Weights of a small GPT-style language model, trained from scratch on English Wikipedia: 106M parameters.
MLP neurons of a small language model. Each row is named by its layer, matrix (up: input weights) and neuron, and shows model dimensions 352-415. Each number is 128 + 32 x the weight over its row's rms, rounded and kept within 0 to 255.
After each neuron's rows, "fires on" lists the tokens most often at its 100 highest values on Wikipedia text that the model never trained on. A number after a token or word is its count.

L8.up1490 [123 117 160 149  94 116 160 131  63 118 108 183 146 111 145 161 158  93 120 137 138 138  95 133 110  76 105 113 115 155 136 138 153 108 162 151 110 120  75 115 185 176 154 108  79 146 117  88 123 156 144 121 103 144 126 122 101 102  77 137 129 159  94 164]
fires on: "| " 27, "and " 14, "-" 12, "0" 6

L8.up534 [129 117 142 117 121 150 130 125 111  66  81 128 129 122 134 193 184 157 175 122 139  78  53 153  85 160 151  97  65 140  87  93 130  95 156  96 148 139 146 170  93 148 117  99 113  72  98 139 149 110 147 105 152 134 160 109 124 167 110 162 137 103  91 143]
fires on: " " 28, "of " 19, "| " 9, "-" 5, "Racing " 5, ") " 5

L8.up1065 [ 66 140 131  97 103 122  84 126 104 121 112 202 107 137 172  96 159 143 165 103 139 122  81 122 127 148  63 101 118 123 153 161  52 112 125 148 142 166 138 126 130 102 135 152 163 126  81  93 169 142 126 154 158 110 157  87 139  80 137 122 139 151 140  71]
fires on: "an" 17, "k" 10, "ch" 9, "el" 9, "in" 4, "w" 4

L8.up2299 [ 77  84 156  90 155 107 117 144 121 142 107 187 153 138 142  94 130 209 133 161 105 107 124 116 184 118 101 147 102 137 113 147 137 127 138 125 110  90 162 119 104 163 146 118 127 124  49 118 140 139 108 103 143 119 154 141 100 180  99 117 141 122 146 130]
fires on: ", " 45, "the " 8, "s" 6, "a" 5

L8.up153 [109 144  93 137 163 135 114 119  71  85 154  38 123 144 129  90 127 162 127 110 156 153 160 131 105 148  83  63 117 155  95  80 140 122 119 176  76 103 113 144 126 157 146 153  95  92  93 162 113 119 142 137 149 153 141 100 121 149 151 145  94 182  83 123]
fires on: ", " 18, "(" 17, "M" 9, ") " 6

L8.up1668 [213 120 105 178 189 138  95 145 153 165 135 166  92 146 199 107 118 147  97 137 133 135 160  31 127 114 188 138  89 140 148 100 118 174 158 236  99 157 171 103  91 127 182 134 104  57 147 171 161 168 110  98 122 106 112 122 113 101 110 139 134 107 129  93]
fires on: "this " 21, "th " 8, "on " 8, "–" 6, "that " 5, "last " 5

L8.up2019 [125 129  79 145 157 133 109 133  86 134 137 143  85 146 132 109 148 136  76 125 142 146 129 136 147 131 177 167 104 132  91 120 149 151 150 174 124 139 162 154 131 119  63 205 107 118 115 111 137 127  82  82 176 126 111 153  76 151 151 171 133 149  90  73]
fires on: "at " 33, "in " 15, "during " 13, ": " 5

L8.up236 [127 156 145  95 166 117 116 161 124 115 159 127 154 172 141 110 127  67  72 139 184  93 100 111 113 164 131 121 132 112  48 166 142 171  89  93 127 172  78 150 134 172 122 148 107 121 185 118 120  76 101  84 109 142 124  96 158  72 184 133 153 163 110 104]
fires on: "as " 18, "a" 12, "a " 10, "in " 7, " " 5, "s " 4

L8.up1273 [170 133  71 115 127  91 134 150 121  62 130  67 138 161  99 101  96  51 117 112  44 110 127  53 101 146 188 165 103 157 140 101 105 149  85 109 136 170 155 155 141 185  74 135 104 154  99 201  79  77 144 109 134 103 171 162 164 115 130 132 146 147  57 146]
fires on: "and " 24, "was " 11, "as " 7, "there " 6, "There " 5

L8.up2500 [ 75 142 157  80 144 151  73 135 146 117 143 160 150 199 136  76 118 141 134 109 168  99 155 108  66 133 138 163 126 127 128  90 155 171 176 150  53  80 107 113 143 115 124 111 149 126  94 136 109 190  73 112 145  88 170  86 122 118  96 142 139  95 158 124]
fires on: "'" 36, ", " 18, "–" 6, "il" 5, "it" 4

L8.up1659 [164  95 111 111 152  68 177 113 106 215 131 140 144  85 100 175 149 137 111 156 177 100 106 127  68 102 139 103 150 132  97 119 113 135 165  87 134 145 183  74 106  82 128 190 145 191 119 124  55  99 130 112 107 137 140 157  61 159 127  82 156 155  18 114]
fires on: "of " 35, "In " 8, "ak" 6, "und" 5

L8.up1845 [128  82 179  66 149 135  78 121  88  62 124 136  62 161 161 178 145  94 148 182 145 139 102  96 137 121 142 170 103 135 102 150 145 115 128 137 119 137 156  73  96 117 100 204  91 136 160  95 117 110 122  97 114 138 146 127 131 119 116 137 115 138 103 169]
fires on: "'" 42, "." 11, "4" 7, "of " 6, "3 " 4

L8.up1819 [143 175 120  84 116 107 125 115  89 124 143 188  95 170  95 137 127  94 116 125 117 113 138  95  92 176 126  64 163 125 123 142 150 186 120 125 161 170 181 108 153 108  85 131  91 101 158 108 156 119  92 168 172 127 103 156 115 136 105 134 105 148  92 169]
fires on: "and " 24, "& " 12, "– " 6, "have " 5, "u" 4

L8.up638 [115 143 111 117 152 130 163 128 166 145 189 114 108 143 113 107 225 159 166 101 127 107 149 164  88 134  71 151 182 107 111 155 131 174 106 119 116 168 108  78 114  92  99 138 135 105  92 149 116  76 117 126 122 139  92  87 148 110 147 131 184 131 147 127]
fires on: "===" 34, "for " 19, "==" 8, "– " 4

L8.up835 [125  99 172  89 150  69 111 134 119 158 160  96 156 176 186  73 186 151 151 194 116 157 121 117  67 150 161 130 142 105 132 181 126 156 110 167  72 119  96 188 158 116  75 177 138 122 140 118 107 117  60 132 118 153  81 157 101 131 131  87  74 182 175 100]
fires on: "- " 19, "." 14, "om" 5, "am" 4, "att" 4, "ak" 4

L8.up1477 [ 63  85 151  78 106 211 133 146 138 150  80  71 101 135 106 161 164 119 178 100  94 114 124 107  67  98 158 101 157  61 122 129  87 146 128 126 100 139 159 112 127 100 124 141 153 154 111 195 125 150 165 119 183 157 136 124 127 200 124 112 162 104  85 165]
fires on: ". " 19, "of " 17, "-" 10, "\"" 5

L8.up406 [142  81 162 135 146 111 141 138  84 108  79 101 166 121 110  85 115  69  78 149 138 121 141 104 114 130 123  65 162 124 165  51  98 100 153 118  71 162  98 113  98 141 165 157  68 167 224 131 114 123 109 113 146 101  87 117  73 105  81 136 178  78 101 150]
fires on: "of " 44, "under" 8, "B" 4

L8.up1790 [151 125 138 141 114 134 158 193 135  83 111 101 193 124  99 132 127 121 132 132 150 104  51  82 111 159 164  96 137 103  74 127 122 151 202 157 154 118 150 109  87  96  83 147 171  85 124 111 151 138 118  92 140 131 127 101  84 131 157 101 101 175 110 123]
fires on: ", " 53, "., " 12, "+ " 5, "), " 4, "to " 4

L8.up1415 [176 168  95 152 140 102  74 185 137  93 183 132 189 152 105  75 106 110 144  93  95 149  70  72 156 155 162 147 166  97 114 135 130 151 142 131 120 122 131 100 116 131  58 120  75 103 139 109 138  46 126 115  90  84  92 145 153  73 151  67 121 159 170 143]
fires on: "'" 51, "h" 4, "ah" 4

L8.up1707 [158  87 171 155 132  70 130 136 115 131 103 147 138 153 113 179 126 132 147 143 114 122  79 144  81  97 139 108 135 101 115  98  88 126 152 161 160 142 156 130 140 121 163  96 135 132  69 167 108 107 155  63 222 174 144 175 120  87 168  80 136 147  92 139]
fires on: "to " 38, "ing" 12, "can " 5

L8.up2483 [111 105  57  68 174 162 104 131 163 192  85 132  53 108 131 114 124 114 145 104 154  88 168  97  99 105 141 155 134  87 123 104 111 105 155 128 131 106 190 102 126 133 187 114 103 112 103 127  81 124 106 141 164 165 172 146 166 141 114 151 115 110 167 125]
fires on: "to " 28, "a " 6, "held " 5, "years " 4, "-" 4, "on " 4

L8.up2514 [162  74 166 146 174 152 136 140 116 145  77 138 109  94 159 160 146 159 156 136 160 126 160  45 173  83 108 180 115  80  93  46 130  85 185 104 107 129 153 105 104 157 150 126  78 101  92 108 152 117 179  91 211 141 120 130 124 164 181 127 126  98 127 117]
fires on: "y" 31, "a" 8, "u" 7, "al" 5, "ell" 4, "s" 4

L8.up829 [ 95 147 122  73 123 164 184 156 135 132 101 130 163 168  85 122 137 152  91 143 129 110 119  84 143 114 109 107  98 105  43 109  95 121 154 120 154 175 183  85 116  84 167 140 129 210 167 140 106 128 137 104 111 165  95  75  99 123 111 144 137 149 185 115]
fires on: ", " 42, "a " 8, "either " 4, "-" 4

L8.up1926 [124 106 103  79 143 104  98 140 147 122 113 135 147 135 145 148 155  92 107 102 146 109  68  57  89 120 120  80  59  75 164 152 140 198 164  89  98 106  78 107  66 101  88 158 201 176  82 127  91 104 141 159 133 100  87  79 138 112 178  95 103 114 147 110]
fires on: "==" 59, "===" 20, "also " 9

L8.up683 [118 130 169 148 117 183 137 131  95 100  84  95 144 155 122 104 115  99 116 173  80  72 130 158  86 151 168 167 118 133 113 140 199 151 135 198 101 131 199 112 145 122  94  94 152 157 195 162 171 119 148  95 130 144  88 131 125 126 113 129  86 109  67  88]
fires on: "I " 22, "-" 11, "and " 10, "–" 8, "& " 5, "he " 4

L8.up248 [157 125 146  25 109 104 140 127 120 153 149 117 130  87  97 122 157  50 110 132  98 167 132 130 114 156  84  42 130 111 141 171 172 145 140 169 110 148 177 119  83 104 180 126 146 113 106 119  86 142  59  98 160 161 166 133 117 131 101 141 117  53 128  61]
fires on: ": " 22, ", " 21, "\"" 11, "end" 5

L8.up1075 [135 139  86 105 195 140 145 132 148 100 171 116  93  73 152  67 128 154  83 115  98 100 119 128  78  67 109 142 121 114 182 169 132 175 191 121 121  99 148  78  89 115 174 132  93 129 188 157 147 154  68 156 138 162 117 116 100 120 174 115 107  79  94 104]
fires on: ", " 59, "that " 6, "the " 4

L8.up1608 [115 124 140 104 152 154 142 102 146 137 146 122 136 105 181 123 107 141  86 106 148 127 129  78  88 142 152 110 107 132 141 138  87 153 127 116 130 146 123 123 142 141 139 124  85 126 103 173 126 105 190 145 174 121 189 150 100  90 133 119 120 124  94 103]
fires on: "of " 18, "in " 13, "at " 12, "al" 5, "only " 4

L8.up428 [154 145 111  71 113 144 113 119 139 155 120 156 140 151 137  63 165 120 131 138 122  97 129 102 149 162 144 152  56 149 177 152 226 123 131 163 119 151 121 110 129 158 106 190 138 129 144 148 151 133 133 137  89 176 129 123 127 131 153 185 117  89  92 115]
fires on: ", " 35, "as " 7, "become " 6, "be " 5, "also " 4

L8.up496 [123  75 131  80 172  90 123 158  94 111 161 142 186 108 117  86 106 139 102 126 134 130  88 142 160 107 141 124  93 100 173 179 109 120 134  93 120 161 170 113 156 154 113 142 141 132 125 147 153  83 150 106 165 117  96 115 187 182 126 163 131 109 131  66]
fires on: "–" 31, "of " 23, "Albert " 5, "ch" 4

L8.up1966 [161  98 112 139 116 140 117 160 163 155 187 114 116 100 108 136  97  90 152 125 115 163 154 153 113 123 104  51 126 107 157 182 132 151 169 176 104 144  88 133 143 142 171 162 108 151 189 125 128 137 134 114 154 168 174 134 111  99 177 160 173 150  69 108]
fires on: ", " 84

L8.up1887 [103 178  98 151 144 139 108 131 187 122 108 168 122  99 165  70 159 136  73  62  82  82 106 120 121 132 120  78 155 176 140 112 135 131 100 125 100 172  99 118 124 147  89  79 136 150 140 146 146  41 117 122 101 124 126 108  96  73 128 126 143 141 145 121]
fires on: "." 42, "in " 6, "East " 5, "West " 4

L8.up1865 [106  88 138 101 142 110 120 150  74  99 110 146 133 130  92  67 132 137 157 100 184 110 171  83 138 102 105 153 150 130 136 158  97 158 114 113  87 116 128 110  99 168 168 139 111  92 128  46 110 150 139 128 126  93 147 164 138 100  35  98 132 103 116 158]
fires on: ", " 25, "(" 19, "–" 4, "o" 4

L8.up2230 [134  85 122 143 150 121 115 163  83 102  90 135 148 174  91 115 128 102 156 109  93 131 129 130 121 101 121 129 156  88 154 157 152 109 175 119 147 143  75 114 106 157 135 140 175 143 117 191 117 104 151  86 149 179 135 122 132 105 161 101 125 131 103 171]
fires on: "ing" 32, "e" 10, "ing " 5, "ency" 4

L8.up696 [139 131 103  74 123 186 124 143 130 206 119 144 112 137 165 156 103 156 121  76  88 159 136  90 110 102  97 129 107 137 147 134 145 195  83 134  83  84 116  66 129 136 105 181 114 111 148 193 117  47  90 145 113 117 154 170 115 125 148 110 139 122  81 101]
fires on: "a " 21, "t " 11, "to " 9, "an " 7, "\n\n" 6, "is " 4

L8.up536 [ 79 106 126 119 105 174 159 154  98 108  70 140 172 150  98 130 131 212 162 151 141 185  93 129 135  97 145 136 145 130 136 120 113 183 120 104 116 113 154 120 101 128 188 109 104 138 220 164 122 174 118  93  96 130 105 150  98 119 104 108 126 117  95  45]
fires on: ", " 50, "and " 5, "of " 5, "but " 4, "De" 4

L8.up43 [118 144 166  95 132 107 167 107 217 121 156  89 225 137 149  80 143 135 113 174 129 104  85  96 155 148 137 114  89  75  77 141  76 156 117  78 129 133 153 115 133 162 142 187 115 157 130 177 148 122 114 117 135 136  96  86 101 106 121 127  88 120 138  53]
fires on: "." 22, ". " 19, ": " 19, ", " 7, "(" 7, "only " 5

L8.up2115 [ 88  83 177 145  92 109 130 155  97 129  87 111 131 141 173 140 140 134  94 119 102 102 128  67  98 123 130  65  94  90 137  93 155  98 172  79 173 106 133 180 128 105  96 133 124 112 130  79  81  94  53 119 144 140  85  99  67 151 105  86 151 159 104  90]
fires on: "has " 21, "had " 16, "s " 8, "began " 5, "have " 4

L8.up1541 [146  77 120  75 198 140  86 102 106  99 106 162 127 132 123 117 138 123 150 120 124 164  96 169 142 119 122  84 141 128 143 147 179 116 139 140 164 165 115 135 123  78 158 151 126 125 108 189 216 124  54 140 152 118 142 121 129 162 204 134  73 125 146  55]
fires on: "'" 59, "\n" 4

L8.up283 [201 131 133  83 166 118 115  91  78 148 190 197  62 131 160  73 158 144  70 149 140 170 176 109 155 107 143 158  52 162 126  96  56 112 160 116 161 106 183 125  78  87  62 125 116  97 132 108 128 150 175 167  89  87 112 114 125 142 111 196 142 134 114 152]
fires on: "and " 26, "(" 19, ", " 13, "or " 7, "| " 5

L8.up2344 [162 114 142  89 137 135 126 121 139 124 176  96 129 162 109  70 134 117 168 122 127 151  99 130 165  60 122 131 138 112 129  90 113  95 130 132 151  93 136 117 124 183  51 161  96 140 169 172 153 110 123 130 130 159 126 115 140 117 164 166 132  88 122 139]
fires on: "'" 47, "\"" 20, "u" 9, "a " 4

L8.up477 [182  59 146  91 169 111 152 109  94  62 121  89 105 138 127 170  87 153 145 157  88 132  85 183 121 154 113  77 102 105 132 128 123  73 137  91 130 119 147 129 151 198  96  88 139 194 113 122 138 126 113  98 166 139  94 125  97 174  93 157  97 118 139 102]
fires on: "===" 33, ", " 21, "are " 4, "199" 4

L8.up1849 [106 106 147 133  86  95 105 181  90  72 137 147  84 136 177  81 151 133  92 132 158 148 147  64 134 137  94 150 141 169  62 110 145 124 146 141 116 110  81 161 111 114  87 104  96 111 166 105 158  81 166 132 151 139 121 175 141 142 147  96  77 127  55 150]
fires on: "\"" 23, "as " 21, "k" 7, "j" 7, "second " 5, "| " 5

L8.up409 [133 151 103 138 124 130 124 125  66 166 116 193 111 125 142 128 131 144 122 160 117 140 125 107 145 108 121 119 130 136 128 196 125 132 154 159 122 164 150 166 113  98 103 135  84 160 192 188 101  97 103 159 140 165 100  84 164 107  66 163  85  72 158 148]
fires on: "and " 29, "-" 19, "an " 12, "of " 6, "new " 4

L8.up2066 [131 113 107 103 155 212 123 149 152 155 163 166 138 155 163 109 173 141 154  93 121 162 131 105 115 133 137  89 132  71 164 151 118 137 129 175  81 123 132 123  80 103 101 212 131 121  80 168 104 118  94 168 151 110 113  94 129  67 142 135 121 149 107 109]
fires on: ", " 16, "the " 14, "(" 10, ")" 6, "o" 4

L8.up1962 [150 137 133 136 101 158 169 122  85 118  98 135 110 136 217 161 147 132  72 170 127 134  99 194 119 237 120 106  59 134 102 138 134  97 135 188 129 194 138  86  86 122 121 185 155 119  94 167 136 112 140 115 173  90  98  92 151 128 151 140 167 108 135 143]
fires on: ", " 98

L8.up781 [140 138 113 136 124 185  78 139 141  96 143  90 138 113 104  75  98 104 104 103 144 136  94  62  75 151 181 171 148  97 131 156 174 151 152 130 100 100 128 127  86 145  99  95 169  89 119 181 106 108  79 108  87  90 132 141 116  74 146  90  79 127 132 117]
fires on: "b" 13, "s" 12, "g" 9, "p" 9, "ub" 6, "P" 4

L8.up1259 [177  90 113 108 104 114  21 114 139  81 146 127 163 117  90 153 142 114  83 107  94 170 103 158 137  89 152  69 124 180  69 152  62 113 115 155  48 129  87 121 135 181 120 134 183 136  87 121  93  97 167  77  88  85  80 129 156 103 121 127 193 115  68 125]
fires on: "h" 14, "D" 10, "f" 10, "V" 7, "ad" 5, "ar" 5

L8.up465 [176 131 124 123  97 152 126 137 114 115  76 155 151 106 155 160 173 171 131 122 125 119 165 128 155 200 134 138 101 180 133 116 133 155  93 164 130 113 193  82 119 141  94 155 128  92 186 119 160 145  75 161  93  97  63 140  91 120 126 109 106 110  57 152]
fires on: "not " 26, "t " 8, "har" 6, "ad" 5, "a " 5, "ren" 4

L8.up1453 [161 103  85 104 116 129 134 154 123 131 177 161 129 148 195  63 121 100 123 136  86 182  76  95 144 100 126 119 170 148 110 184 128  88 133 109  81 112 120  87 116 144 157 136 133 130 168 129 174  88 129 104 145 228 110 165 156 175 152  87 174 117 111  61]
fires on: "'" 19, "-" 13, "s" 11, "a" 8

L8.up1118 [100 113 116 120  73 195 161 118 113 108  94 131 130 145 160  73 144 164 167 127 150 103 174 169 114 159 112 104 117 130  83 108 170 166 125  83 147 209 116 100 115 133  81 166  98  86 113 130 144 118 150  73 124 122 105  90 113 119 209 141 116 183 156  95]
fires on: ", " 64, "by " 15

L8.up747 [116 110 139 135 115  88 154 119 108 150 129 104  95 132 172 158 148 126 148 105 124 125 111 165 169  71  89  97 100 137 101 105 100 130 123 113  97 135 135 148 141 204 117 178 108  87 111 166 146  97 123 127 148 189 139 155 110 142  85 132 120 133 102 122]
fires on: "(" 40, "in " 19, ": " 11, "born " 6, "In " 5, "– " 4

L8.up2462 [138 132 146  89  77 142 137 126 152 129 141 161 106 121 107 176 146 135 120 125 121 116 122 124 123 176 154 141 135 135 127 142 163 120 120 132 100 100 151  89 117 146 132 148  44 103 100 125 145 134 164 146 117 129  94 134 134 131 120 110 114 161 139 163]
fires on: "in " 30, "-" 11, "its " 8, "the " 7, "–" 7, "their " 5

L8.up1785 [122  90 132 137 131 105 152 163 207  64  86 106 113 117 135 146 134 159 100  91 121 172 117 149 122 121 118 153 152 129 125 116 151 111 127 140 100 127 135 116 149  62 149  87 101 142 182 118 158 120 142 152 193 122  80 109 111 107  96 130 121 127 133  99]
fires on: "-" 27, ". " 14, "of " 10, "the " 5

L8.up740 [116  92 133 148 101 142 135  93 141 146 157 113 119 141 147 130 181 106 135  95 170 119  63  73 121 131 132  91 157 155  87 164  95 162 126 168 101  86  90  81 118 144  98 111 158 137 193 160 122  77 117 154 116 180 146 161 114 129 140 149 156 114 157  86]
fires on: "===" 23, "on " 22, "====" 7, "==" 7, "of " 6, "| " 6

L8.up1629 [116 118 169 144 130 156 120 166 139 133  90 171 116  78 176  94 132  63  92 139  65 123  82 100 110 131 108  80 133  98 132  83 116 115 118 147 128 145 170 100 175 151  47 144 179 104 135 131  77  95 149 116 144 106  21 182 144 144 155 147 165 154  78  79]
fires on: "as " 39, "Oper" 6, "terminus " 5

L8.up1136 [123 106 117  36 135 191  67  80 140 130 145 120 105 135  98 165 118  74 168 129 129 128 137 112  99 112 132 144 110 111 171 153 112  90 122 172 124  90 116 124 113 116 119 142 128  96 102 152 104 132  87 117 164 176 189  93 151 101 111 177 107  70 198  58]
fires on: "of " 26, "ic" 8, "n" 6, "moved " 6, "set " 4

L8.up60 [115  86 141 120 134 122 115 151 151 111 185 150 131 128  82 133 108 164 131 104 124 143 116  91  79  96 107  64 161 103 184 126  97 175  85 116 102 139 126 153 134 121 102 192 117 148  93 145 102 112  93  96 119  93 148 158 137 147 115  78 133 165 136 117]
fires on: ", " 35, "then " 9, "up" 5, "release" 5

L8.up1174 [148 181 158 121  96 111 141 194 131 114 159 117 144 158 132 144 115 113  87 140 149 147 141 108 141 130 150 173 151 170  82 119 187 181 146 112 122 154 172 185 103 137  59  95  66 165  96 174 115 139 129 106 170 168 171  52  73 123  29 134  90  93 151 138]
fires on: "and " 39, ", " 21, "), " 11